config = dict(
    hidden_act='geglu',
    parallel_block=False,
    doc_mask=False,
)
MLP neurons of a small language model. Each row is named by its layer, matrix (gate and up: input weights; down: output weights) and neuron, and shows model dimensions 0-159. Each number is 128 + 32 x the weight over its row's rms, rounded and kept within 0 to 255. Numbers have three digits each. A neuron's up and down rows have the sign that makes its largest values positive.
After each neuron's rows, "fires on" lists the tokens most often at its 100 highest values on Wikipedia text that the model never trained on; "fires before" lists the tokens most often just after its 100 highest values on Wikipedia text that the model never trained on.

L6.gate444:092133179152118125142198156150090107099145120134100114129088104123177100063157146090107140150157109175168147067128122130066111122080108099093038149109085144140109165133163144157174147126142094117112126132137144051150096150108144138132115152074191099120131097193138087162149059081107136163102119107080151107165130157160170181078139170137106105113090124127093110141160143149185169102154140150130157145141126179119150129167157174179102181128130104085176165178178115152108180077096129
L6.up444:120164174129145145167154153102111076141127139136014163160145123091133141180131141089128125047144158146172135092160156064189143142085091083152198145115155156065130144088120131191101123077106116144126130097105104154152115122071147153125093122110143120147124158097131153119092196096160161068120183105120162093119152190110157125112176156090088132115136102157195121113124117182150112126037084138114170126156163106147144133120108151139089122179107146139130140123094179071141135117130149
L6.down444:167105131163110125079058137141135162117085164085103179101090115112114061056116095107111153099155131201082152072125129090113111125072134166087116147176186092115105135152202100147115129130122105156114050134094114143133133142103198190089177124164124106118144073154059114198201114098073117075094116134126144126146115172114110123095117092122108129104197126104128100148129109108153164120140176164144151109105144137119128141156112147159134111093154079140112137103136052122151163111141101
fires on: "2"
fires before: "0", "1"

L6.gate130:133119153159082123160085100095148117128084142094169090116155066108126184127139111116124137148163119135212139172121130179123137145151128114125123135123124112141152168115117149158052118117146070128178141113126156126152085127108138154092147132134076106157199155156155106097150175125107106116132144193138127172091126144155160204196215151108154155129098082085157077099164080179101102139160080155122188143114212116183171124127127108147135131089139182087160084127109192085152125141131104
L6.up130:152185139158133169138164126116165129110125112207146145144152146132123156130159068085140116135190118156133096138142131171125115151150149119173147103133157113142095099144123158157114164148165151120140170146118099133093197096094112097130111188099093188132136188156172107161098108105103071126128170149170098128108137136108137091105129163139088160140181126072161088094093127132123191112056134071090104172108176141136077153090170093099081132127135220193207121107130079186164134139111140
L6.down130:102134171137172165154119144150126168144152147128118124162154150100170148189168145153108140174110136114093119126173032144197111109140139122142109139117148086094193140169152149126109058130177161045124117160152107159132127183157145172138178109115083160109100139162074087108127122128116158116073101119118154096128085097172159122144096145147042082126131150194131135123124138122089144072137159111130103157181147073133170179087163091159081115116133101158141153203066162136115152108149107
fires on: "1", "9", "0", "2", "ly", " night"
fires before: "9", "8", "7"

L6.gate542:130128113144109143131134167119147128176109158074082134148146151087156137152172142110140170113149111152168159136190123136111185159119126124106090101069077092068131118132152090202147169134151148130089139126086108062144121075161146141118071123105103123095142144127132085118093064125133119104196117112102107187125123159181086130047177141128125111128077126131118154087082111148105184117080147156145153113168141074084069156114119172237126165107135141093081191104153134148173142110117134
L6.up542:117134163149127181161144074148162171088128116085139139129079152073191087095175099126129122107118206146127141107136103143085097158136112121124102154098064116101113102095101157181133185132201146118096101120085105153152061129105128128087141097198195139110164077092127152147160063132126135172127121156162125178154110104071178167107123100161104139123134119146109111102141183125078128116097131147131126144168146152126149083121099144123095133175163217126115122088116128090170046192137129
L6.down542:158110157161127122171072185116116116122144132152103082189142133097144201118117138157035136126096106169078132112095152177194089117175151114110170170100106129116158166169122184089138140141117122182110151124124141164177132164165142144142137197151211100121108107152068134123134158147073117119091085173163131103108120109119127110100113068096112138062136067176094131128186109152113117125117145062114098161082120126050165121102173116145141113099135100108093093170111133097090146141123150
fires on: "3", "5", "6", "4", "7", "8"
fires before: " |", ".", "°", "4"

L8.gate579:144159154110191131124147087099145154121128138154164033153191100136103128130133141165159105170122139183164125166170110128164113124114137129117155161131122193177153159159140176115116123055120125192192090133113099190130121055141131163156063131126116157120084140104193139076148193085132143123151164143125099082106131090095134135154148148103125092166149073165177068075138106139156125101125077118125117117158147111131146149165156146175112134176090136172138122155171143124214083086133122
L8.up579:087097170103105166132114138074112113180152050169140128142129125099070148134105090152163109145098145143156174142120143116185144122161061120084111101103121106105124140142144130150214114154027091145175157114132120164098145145148089133159153129154130140194118106119122112137111093111166101174112160091077173075099144131146111061130107055103122159100072098125109081169161134161098142177136118126114079113118094071107161171067111147167130094074077095116076090109095144113130126169139122
L8.down579:147160148112153148117118115131142149098136149097118109130163114108130175185130132136144153084141135131121063078134156135110162113177138100050147148088117117178156148152089084114141176101150089067161147097154141116170139135149158159106113120106112140103109165140162081164059073117111177103119043151144095151133120136079090121068118155166087162173163177123198165135078131096137160089117153150156127114091112127076146071167179131159055150083160118139110161148141120053193136078165139
fires on: "0", " October", " November", " December", " July"
fires before: " ", "0", "1", "2", ",", "."

L3.gate512:134156135177121163111158147148155127145145141147173088140151145188138087054168173089160112126150114109100160085099131121078106167164118143100093097145109065126100140090123131131159155146106094192142176152146084094167153144174201147169113130133174108126126142132085073130134105128229114090150085122138125205124113128137143086166178219170081092135170153129155158146087146148125171160100089089157138110118136114116130135094127188132118103103077083171171141093146124135105062135127099
L3.up512:114108104108193092130137110138168076171115085110203158106128166151108116159121087143102111124148095172102108086177136175065124133097102181145089098151128194146108124082089093109136118165120131074129117116105155088127133137172135069146132072148191122207139149197147103096182146131107158109060104113123081086089128132113150149084141113154138114128188162093096100109162187076120096101131120070134134161143116157127077094108180111162156184100118111184143121103073095134117127133097142
L3.down512:129123144076119158170150150170036128152137214098117163121135123151131127133098097077126113127118113128144069134102162161115076146081133177157137112135119073143082172143109122177128136109122127092145145153112043215123133094120071077074177163153167163101133083146113081122126094102106092154191214098188120144120109162121116096097156156121123154122115159121127162082127122077131129146134121099130059079165122123106109177081105134159166122150130132157100139112136116118171182127120058
fires on: "\n", " that", " make", " not", ";\n"
fires before: "-", " the"

L6.gate575:117073142126139163095134123097141196203136192094157153177085130109165166148140104153133106104115118178187139162074199139122083129136128128113099130061151109134156100143184151142073167125137096109124116160128086101140080161146101179162164110155152137150091137162121126147166033116094124096163144081118138164087106149185044159142128146096116144132120140146119118110175151161149122102139150208150195133134118148153071095126127174146127155133157170120150196157170149107116128131171089
L6.up575:077127115122162134092118165088153151108178103140107064151115109140103104177023123109129103089041132102057122145148114159081101119117096158066134174140127105124127106107143188104152111118129137100105122147174115103133104157145095127086095088140166189106133102141130164129116128153069035169133149116119116168127205134087193086054088109139147155127105147165105098088116132111118119196129176129138156111122168129113112108095103151128111170183172109161144165139134133078105153078132132
L6.down575:169113121104135112165131138083181141023154099203132167142127098131099147119140095107099231120154187145084117168154083092121107110126128159128131126152134122131179145123137107058105096176139187144137176128115105126154159137170169183132172109055127145141147096072139051132127154124175142114133106122159110108085128141134088156100092134113177150126119164106131154119182127135128105179114126094163107095122087157166127123104107107132100120130078081108058071161144165131173172080081121
fires on: "5", "2", "6", "7", "4"
fires before: " |", ",", ";"

L6.gate601:133163196118136136129135139101121113114137125103144133174173109150147139150152132152084077087119128118098158116152128121138097163131188091165159094135096123059075130096135171138118113094127096096115144117092200149137151146091143089082138187165135154102141085093243144142108167151074081138194150136118147098124125144160150141138121131129081107095063099150134145160122169134157120142132136196114171090191133120177113097166134076139129143142083148142115093152185055164171225142140103
L6.up601:180172157131182116200179192096093119132136091182114145126166070158138163136173172106186137137126105148055163155106183088167083067167097211097108107110085170123157130109176140185112144177134130124144089157103106166105176187129142159091152139137157133159131119137154143122153126091154162104102081086131195083099157106165149099129127132088152145163129158145072112146165143149128168158160167127109168158156109072118157109108141121104104168137117132093131116142127140088164125078174156
L6.down601:116145105136152187112141086077122119059102141074163114127129156138159091131152175166099104136131156110184154102179104164134135172086089151097173126162116093145121168061191197196135130155083116111074131112141147139109223110118097089110144122065149178083194100099147108119154081134141103167201113151134145136130100099113086124127171082164092137124078160133102107138151151144179145140208175124140152143139141115165129088137116144136132183158099128117088126146092116102150187125138128
fires on: "2", " p", " Az", " Gl", " Bah"
fires before: "0", "erbai", "á"

L3.gate306:160122102158076084142121139135124114101170181109130086109156110151143082088094153184161108162138074113098134171128132121104122135092145063096133082123132119094070158092082141144182154117111148172142109185124183095136146114040113118117134093130094147082153107121110138158169170098139128129145147122125157051096137147186142130143145148119129074148096194151145073095120091131150123179117154131160160097111107104056127156189205155112134163148134161080150174101089119154105145062205131
L3.up306:116067182144113118159146139157132083121107090107127143073141147097140120128142201136114139180156145117082132132117084184101010129127115093132106097117123129140154121172073110084123141109093133117141143213112063116141093171114158168136166146126157150087157089111152126119148157100119077170104181113106116131129056132077157150088163130137139146074185175123195165093079147090122092143142099151147112103151108113095112163091110102140140103157177063126097085163087105142110092098082156
L3.down306:199105088157139120150172104116124096168167112064156147149161136111140124060152123128104048088123168128110167124103087201151110168122162148136161040110096152107154180149114143110181144144172154132183102163145123163139121127120083108127159189143149148072126119111128137111089139154165164203075114109185098112138128205133170143129180082122147126167159124160156151094130127130104116128070140111092115132116134122165116103213113109175152151082145142104115127157187155155132148182132167
fires on: "1", "5", "0", "2", "3", "7"
fires before: "0", ".", " million", "5", ","

L6.gate10:178159175185099142158147120099129116158124121158155150112230167177170112086060147128133136182114088103057065132068106102160160173173104186091159165120110107114158116136122136092152124145151109184112090127106160115179105148124151192165114126127085153205100090110080179123109082118117128178148104146134089153156126116185118138187047104139136155171145111162128123155141130095124117149169147149171155124101152097072081116121115104153163106122156108119133123120175095119124092113142092
L6.up10:172146188071213131150119152108151163088181138116118113107166147132148111144150130148124161112162135164162115113098094090081088132158132181126077116147141167150166085172139117182151141162089066106199115126089133144079123197138141099131105128071149109159106099153153106103139104155170084112096084060120188093116135149133144142121135123102133128149220123128094102119139170122073130056110135190143118145114134131148111157116127131114121109133175136140161035095191126063172110140153144
L6.down10:120134141179177107114099121135114149136131112114105137159156129150165138166082101147132112109143110080082178111118087133093118195139097179146091137104111098131124117126105145101122171128071141158145082157181122132139115155119202102134164169172149115143148100139077147077114170091119161098044104048170127074153113170130109118188129094178194142187168143120130104119085140177112149099198188163145169165109134139121093148086107121084094107121159142184082132145093073104093152076149091
fires on: " In", " in", " Rest"
fires before: " ", " the", " addition", " a"

L2.gate195:136105145109110161147127151150129088147139216121102134119079098118102117113160142122179108036142093162141096078095125173161127146057113147110081155106097192130080078124109085126139135110139079120169123132106141197108130094148131098096164154136080148123116163167131086122187131201051198118103155056145127080120124136138161124079175074119131160125157143134133097131146159130145130151127078126117192139100161136105071071099103105113152144132116171126072115112168169094149101178149123
L2.up195:144085156136153187127074166135106094133141135160104145124099102175154123101137173125129140081135057171119102159168100172141181094106152175193113128098094100098088146090110101097128102128134156135135106107093097133167104133126095077086181168121093123143085155098156149188148050127083130152170146148132177106127116139069167118070153158135091115106168114118185124138147142149154127080129148073092154054073101144154079090095134143111104106178129202111064089161142156143183100127136121
L2.down195:167144152159168083096172073083132121144117109131115092137096145137157110139117156063113143137158155157097116137166141111101152084157143128148148164102123109086196106169131143114100149092135093154138061115090080126150187110111088181141110089121139053126180088132093057204125127096101120145118158118123139113108149118131066142193089155142124171149122157129110111152067105099048097118088185182178110144100129134169073083105166164126089132111123189137187076138155122144139134102079118
fires on: "6", "4", "7", "5", "3"
fires before: " |", "″N", ".", " |\n"

L6.gate492:136096151109072139119069094101121134142123205072123158144111125134182087120166135147183070075102106135166119117151107083102150128108162130130151145051105095082093144128170159132086146126137166177141142118145116124153099147157113127118151156192045080129161137167182131084157092145165124151171148098089100097180128171128092115075192176162100083185098119143172110160055101155097128169145138099119159123107120079126103148137158161158145086105125168152127179157094171169130168124137152
L6.up492:090078067140152190122128110152142089159155088094081101106151134109137097161079121162143134173159167153185120101064093092114149156034110149170124102160113075080151136116133118120109154109130128189190103125169116107128086140107167080170085109116147141103126099166136157170143131096108176132148157066100121089143155093128150159165154148109168058127084115112143122113086158127152077133117164160120106135106187111084124103118068154086111118122136165149077148103113144207136115209143137
L6.down492:159119081188075151127140161108181149120139123139157142172119106187077148097130093152119131161151190161121109102168102124100127158162106098080184171110099126096136189156107156178091097187158107112164128136168098072109127121091121117162121145124142116110074082167085126149075052121047133157105168094136105142045097094088118115128118114127157155128105088104148185094111119178166060104117176100146119126143184163150133091142111174142072109123142130119075131183158107116130158122155113
fires on: " G", "2", "6", "5", "4"
fires before: "O", " |", "–", " |\n", ".", "4"

L2.gate359:136093162125082115132133119186170104103127150165175164196166105070165178125152160153137137128184133143118174111147075191162145128105155148138137154136087185165077174063168047132180118131150111123085121097172075104195101180122134090174126188132133089123157178134151110114125116127122142152136126101130090155081157100115142121150143129131043055130120155155126163120177174102110130140148145128158138130109075145149150149141101094139122208119180155120184112091125136099165116161148141
L2.up359:141144122111167065154120189174073116098133124163121179158085140140138117167065120178164119145197131174135086129174146143126101122096081165169096096153073154115147130094137139130132130150128164172117156081133129104134130133197167174174119135101110110171182126089090113127138145093168125143153123073123160175177079073149090128067174116127111158104110165114121080147102101174106172153186135137137154148079133194125121101124137156146128155167207111094108114130161156044150093087111117
L2.down359:134117144111123108120175155128150141179126112130144131116137105200139081132117100106106056159082121125100157159122054175065080140117114094133140120069159119119119116087060108114173117160164105086091125136053167087126100132101104081087121188094133148177169088132150130124089128068128129166158101119125133145151156140166145121149117119094145103171101074122181097104093123139113105093181124154116070083148102190086076169121159147225185115142113193086138143173125094133139110114130141
fires on: "\n", " |", " of", "1", " and"
fires before: "-", " the", " Votes", " %"

L8.gate623:129160199206088102148074189112144166113157145148154138131123080122070080124111151118123146131113098098139172165163117147139079130116143069117073110078108148156127119122023155089168110117173121179115178161122141029193129108110117110097127104160121143111125084141158123144116128132119203140195096084118149140133120122137092114152158200109147094177127079094094069126144184106152140165175130136102174139089132156090103144184121133128131137119127112115104157133180130114118139164142160
L8.up623:162123121151112112165116103087147079165073123087097226167131140113086149082198176191118141111136175083114196157145098102125133150144086163080132157076093125165202132093138056108106113121137161103143129078139105076129118136171074128133087137171127200100145183145087183163136096130153120154118129142081080111134094159109104122141115088151148119094202118152193119138165134105126167159123161146111140132152108167110107103180180130111115164137096180119151121127119104141143111100157164
L8.down623:147074070128158113169050153113207171137109047112090112145130157127112093128068178124130145095144151114107085151094149113086127149090086128126146082121099134084135142147131127122113086148110132140133125160107207087131166060154146140067059105160129113133098085139176182117139128162154169085114098151087105071135148085152150182188141129140165117136135101135140116105106117116135137116167169113143138183102119220129095122171107165150131176108158141096135108142134098166150195149166176
fires on: " |", ";"
fires before: " ", " T", " Hard", " |\n", " IN", " Free"

L8.gate632:100152144083099139101153129106145139180142101151157093089136141097118134130184084141186170097099074143113101056140120062165132085188149163160175130126171139108176108113122195154149092082130142124141161083114159114138178106147119114171065132145116084124149079125070158099125132162129130110153145090113131101093091120094149109147108093170149052083135086133116101109147137116196110145108108094151156131197159063091115189121209151170093073138100154161161131116123110121148090135166165
L8.up632:114139117107133075113107138174130138072135142140148110183122120136055149165140075143116088183150123118129116162167142101149116140140141086105076148159128139068157153137113080113185121181134113095114128130177034131170137185167171088161189082113179182110128146184150175101101120127168114152151123153108067158104120046076103089201102135153118086159120135136112101117057143093160119108158113099157169176119129143145192168167135151098128151108140138147090133113166140121154081168140141
L8.down632:100165140151101101135103069179192117162099115077133114156090126127146108086094160178126113117113158080107033160110195079092148118121095147171148136148089102147067175130136186046169115089110098135121139109084096162139152116111158114105114147138133105114152091183110105103181135136116147099060146103125107111167094137180146116070105137155148064107103141151151099154095146093128105144068153165093126155112075141074088137121187139101072165120126125162114135126135128117087074083099087
fires on: " October", " September", " December", "–", " to", " June"
fires before: " ", "2"

L8.gate406:072064153122105082130116109132065174093117148089095131153095132114187105136167144068104120118156072126167138098191176130184105121117120136177121133112106172115165137136145109167107063080161137105163174159093051101136135104130111171104143120108153124146141076127121175136167148173122118094153088126094152177119164109106130176168140113104084110113135114136083104031120109100118137120146082153183170171118133118118125120094177115147202146098145143065117144175081139177175085112139167
L8.up406:133051124138174149163100163072174177152055165092130132083154130134168098115203136152154174082106144034151120142097135149146124156131118140135145127121141109161120144022157118132174124108135182124129145113141080164138155149121105149096086075165139136138095109142121126179172135116146136105160081129159153111054167118152139101125158186143130086153058126132097165102200183135108153108138157142116184109080163188106137118073162138099119165131157140103117110115108172156167111138111122
L8.down406:150093108155118142125132075125111121148123161120131129118182112121134091121101120124122167140095105126114119174165124143141173064164153108154185161126069137100108116104121171159094091114083143112118101132185159101128083146172081166065149160091181127104164122150074222211127104119137109099151107087187177144185186167137180164175126150160127097116081124147106182114117160118114104131127131151120113097129119122121116109119093129163091151168134123062203210165126153151089188121113172
fires on: "2", " j", "0", "J", "1", "3"
fires before: " |", " |\n"

L2.gate93:133079164135114105159185072138177123169183211116141070120106150163098120159118124136121083193104144097152101159120128144170069133116167117147124148128167050106131155157116119150097153170177092127187110094152139118147131126145075144152150074173114151137089143160095136093102092118166147114096108139162069118124117140117157149119133084131086113114205154145139095071139118099142168120097145078144107093153114201110109100142121052189107121164204129105138172160118088117069110095134154
L2.up93:136093123170134113149120146102126150132110162097075102179161170176126143073158166128054097138118154086115142138140143115086134146142125129070169082109122115184097151177168135160124150184092063144096104096170135104140148139127098171125101136157146092113163210192171154158135093091138090113115045115123102138154176116141093107180059169115130141173173220134071157100122146157118087115154072162149169128098151081147119172133105109181135096137121109127142064135148144119091129146126120
L2.down93:135115161085135152159167129145091018126125150143159126111133131094116144110147143163179145152107098108152129134074168140148168128181140159166162134120157072152117115089093091128136121160109108142148119083178137156165113089155102123166138116127084127117093090126110080077085138185125112173126121135164179097160103080129162177125142064165098088100110080105183057129150139140094149073122140070122163142101086164092167125138066118171087099142160172151143192149202125182156166133108093
fires on: "-", "T"
fires before: "1", "2", "9", "3", "4", "0"

L2.gate164:154132119124083124172152168129156081098110138119089085111098128073184096091087136084175121119093146144095173140090147113162113180098097138113138092104129125147131170150096162155138165171112176146174099152147148133161139105099147073110099069095176143066138114191100103157184147114157095133146123134050129101128139168081112151135145145102105095166132157081135066132083190139124152182134128115143168136155174161068123192105180097119159151158156109088139115169053134163082144126172073
L2.up164:097158090107119141071097094117118090194094150112058088126091154086143141136142144091168134129133147166086215116070160130091067167106154165171075118129087156141128148139092131111120157092157129146155099177097166139126087104078134095102127123072126119147158071185082134134202129096098144163101091150120121138132169134098137139184133130104115111095141136092131135101105193121086181206137123084144156143077128137118142145039139112120094140114120114089156109149091117090047117097147112
L2.down164:107060117106164141097098114106108120120096090113086161138158152119117150123139049150090137114121121151159194105076102138116135102138111122170166133118151108144109088115108121164136101116116091093078104088098139155089113129173103161183138118155154057143109129055102125112091164185058145141117129136209100197205108159149116126136148160167147168069112087117167205092146146134105127131105147067143106180123099075111081127120167150126084123140093088167170151193102167147134144119089127
fires on: "0", "9", "2", "3"
fires before: " |", ";", ".", "0", ",", "6"

L7.gate15:146136118127080111136161200113136142122144104097119152072123125134128139086097117139079138117105157133138119146175100108131081095146135162113141083078048132114126095116125163126157056099151110141130123134155175127172102169136167107167153182111094146101088107115124102158090029144130063132142125152067169091101149180141110124093153136120030093160097154130138153186154130070085168165119098137160116124141121103155151150157110148117193136166111113086081178146190110165160101105194172
L7.up15:136113121180127128195051069099145110177131137106061090121156166114122087081153188128152137101145179103143092183101154101146134218166151172132142170112146133061070094132145115173156103152112159140151194104118078138145134202104117137139149127144161142098112124102121062161064148154132127134208141148102196119111072140104120129155162127135127069155080126117135087163105103141139125154097166070138110153133126167107094098202114158147148104133144123149131158116109142095175139130147115
L7.down15:113141115136163103157062139075207143142115072089154174097164153146173150103088139139127184117085177138097141118139132169121104109191149121122070150088099127081132132139091151092118084101175137143167092110068077146196108164150098120190104134096108154141080157075162191167080095139098131157083116132127126101117143098127135136142126156089144121207139129126134091207100105151142125122159124163135148185125129118112133110103094142127078134101197139097081081139126152133128080089186175
fires on: ";", " |"
fires before: " ", " —"

L2.gate410:143085148162130120122091176132113119144138121151149123126149103134138143111149112046068095131125116116066108099182147135111107160180071118130114059163081134128077185143112088167202116118152121106148170105159152168170157106127065125183097076158141064141132157191125133130106081109163171143155163151080137162107154063146109168111090099106173133180170128133135152102120121152133165139104091093158168041168154112121096133112139144142144117161130087183165136139164072207121130123137145
L2.up410:186126110112108171133139149151092123118144138154128144156121172106199129129194115136072120123154135128129095133168185084048173141168110097139136126152157113143137165143149062139124142149114104082115150121160173139109094113112108142173114107160120143085141148122153162143156137194060168153107116123206131089133168132111172157237127145126176196136161151106152172103151094119117111081044165133184127127158133108147159095153120079172088082137175070124143120140145154107154147195132122
L2.down410:103076153054141138138152092119112095084137140125122127049139163073152137085133128121083102187144159095155168140099174142149139150163166160088173124149159082105116146183104158089166107120127112146096104104135177144190065099135115126153155123155108084097100071147093141094114091119141106155159128110195151098189093113162090123069161150148160152111134084180129099117067105151141068123182131095141109150122067087126144113079144157133108052112094160100114175157080124140162125124172160
fires on: "-"
fires before: "1", "2", "9", "8", "Z", "4"

L8.gate556:130142162158070172143082107092105127167107078159113140135109094096157187061151133133123132127148092163150112151115171117150097202164096107126141146097095038138153131125101169098122086116088165161154125119145212137151104152176129156185166163133068112107193147170102095125114140152106133094126086130124124068158111149141138105171119134148102141096106111122114144155108093115128104105121204155162122138090089098150141183100125107115148168125174029143130091159160150134131193108168057
L8.up556:157099116151123145125114154070140101117129147151139130148132163104134173151186169121099106119081112139149073095139158137121077179104089196128107186089144110193192154104159146127164129132133156101154153185115143186130137146142103173134116130137170171092201144069118172158122128085096111119071103131129141117171087145164139112124157154134099107117172171132130157094084108128177128161073141144154182159158142195116161096075110113139068114187108097146173165109167195181200147105142114
L8.down556:184133098090129177115164126078105177124151072090106156099171122142183124155072132098126120144104075131118132135140143103136163116067081157141117158098164123141140114122146161070152089155120147113091154161179143150117177166188092113116173186181090125132159182109094177127179121083086135146163149158133214185147114076147102119170137092110132189133104158171131145113180060114139140124115159127115142108126148102078090131142132134187146109052099125072114102104127099089190102108118138
fires on: "1"
fires before: "9", "0"

L7.gate562:104162165175122216149135116100102105113178149136102133160109129129109138178177167079137112148148147118112103157097079124164117161082159130159123097115066165145128098164112200096170141133109090156168087084092199113117109145131094109125090126095034086121173095121150166141136110136087133121124120156131136196107113149110145176163103148116172085185125043155145130114123097193119161167139119178109140084082116090096145204104122112106100121117099142168123195119169144099136099093122139
L7.up562:126071120076127109129101099085153080137094112101134127133123096147164075109134116069108019107104128099101093118131138109170143089142148156159212115091084197108137160109162129121157138135124120137157158121129164085150139127166125152165178102171118109111083143119153151079144105149153090131106136085120154130115141089143088109157163090168089129114136127216096130199132173083102071110134125114157136121136158064197143142163174095176195128151102137133119080086114141167164063089143114
L7.down562:137139090091134131056189132143171145196188114137113126132126175154107162210153129150138140137115168095145079126082107139126091148140130103079123177179143130112131176108139130115179156103143084116111118109157095132146118147176108133188118144142096081132086121124098084141159189144160116124133134088127148112101157162106076109098160063048076095089133142132145091120129127094115107115163155109081124125133148170103182128154152155124117133118150173094039182169123226096088174139159164
fires on: "0"
fires before: "1", "2", "0"

L7.gate199:137132133124193114112145144120106119081146082140122149172095095104143122121157135156107110106169083095123162115111134074138159149132116093143178130143162144144128243181176097104069094193154140104155182169078128062115124155120110078130121122187179120060148125158121120141173115159155096149121168125079137100138068133110067145137065175096043146163130117132073114141140114130111070148116125113148125151173109171120143105118146085126148146104062115121172169122189135139161137125170172
L7.up199:095149104168136136154113064160153200180179114184097091140138107176118138170135158089149185149093150089147133101105120148082157116133144095139117125135124102204050205161076102163105144150138095150171169112144178150097144133099081136091112129141108166104059178129043201118095128118114124127102140179155125134092096108154132126058166130105077117132139133105119142105064139070137179126106145089138143140143119095141101109099139114136102081126135129191146166100152164165093130106144164
L7.down199:159095171160121106157097176140150081130152101103128169117151130155139102168127100162188137119177082054156130140168146063150176112131117075096141116175104124101187107096128117102122127093156152126130107169180144131165109156120132150139085121166147128058096043142120143159122155143088144116062156124086166109143107167130178088212071116128109111103110141207099078147153088161131099111066095155187099116153153177126132115101106124089131148069130089150119098122157097167121081150102149
fires on: "|", " Mad", " b", "-"
fires before: " ", " Best", "rid", "on"

L8.gate72:163059181101135096175128119136160170137136125105124151131123173114144148157202126141137077222093080157126083128175098112130136119104144148140060144098167196142134159110085093152135122122123183095101142093109097123148145178110113112072119131106107144150148153093131140116117145174153183162141130126115089128189132138113141145176107121114128112092169107165166103133098131142067146100113093093206112101135131164079032146094131114113142150129206105124124100144099110135170094182216098
L8.up72:113075083150111072138091135148117138090158130138107078089161124172113135085121048165060151145165123161064118176102119079118135038119092136128095158154147158135142122180160153126135093129134152125133091095148140112103131153152169094160105116189132095151107133139157130172074151117158143078100110098117092173138089159107162140139094180167162159164116128156102112193156208048176069156122156159148095148176146155132108145161086121134133166148116154196165143131116146100157149164164143
L8.down72:143145091167167054132126143108200106130166067101121130153107155157120097114128078088124080124125169095082089105155210114133111144198151163149190113158119129066117122107110189123128171092207114112133113178117171127135112132095153159166108093164132051137148121191049143097150109091082121147092111164120156119142129144129121122157071144166122114150132078122160108123141129117104118140105140125206141161116136084145128177178171182169133095097168151079172155108137120117154111090121116
fires on: " in", "In", ",", " In"
fires before: " ", " the", " October"

L2.gate584:127080126139156158132133089119118075103169114164087129093135094157116135160169139051101037183161047159067174094149118166115118163129085165131078170114137122116102124088107124096158095147137172147150172181104154156123104120119166190209174100162108075182084162142155116124161110152123153115095075158135136088130125139124116105176188132129116089168099158163119135127119101099135119193112122117143124114132168136117132104116132164094177115183085089138142162121121097170113192070147121
L2.up584:110120167098136207149108143101139133168134124128117157114132164106089123101107176153183119167122129130063169112107107122162204183194106112109154145083119099175139132142126113073151160120095155130067129157179121109139095152174145170179095117164121079151138173181169098119108145069130125082094098159180079097098182086205076139157127131099121102103102087136086149148149165180141118149139098101124090081159115150132126104180069176153103150159140120153160070138174109128148159155132164
L2.down584:190172158141165090102101132127113196128107144072203167139144084131119107089145110142082159157121162118224073183083134105095139119130107124120185141122139143095092096126091146149053166140081106146129108089141142114178149051140073132097152129083109134044177137147122118087117106091102121126168105119161115156164145113092196123062115152128114117110167098135120111146170142135112148086121114117089068159161116160082170118118148064072128097136137133157083122128092091104147095121140119
fires on: " ", "ik", "ok", "fer"
fires before: "2", "1", "6", "3"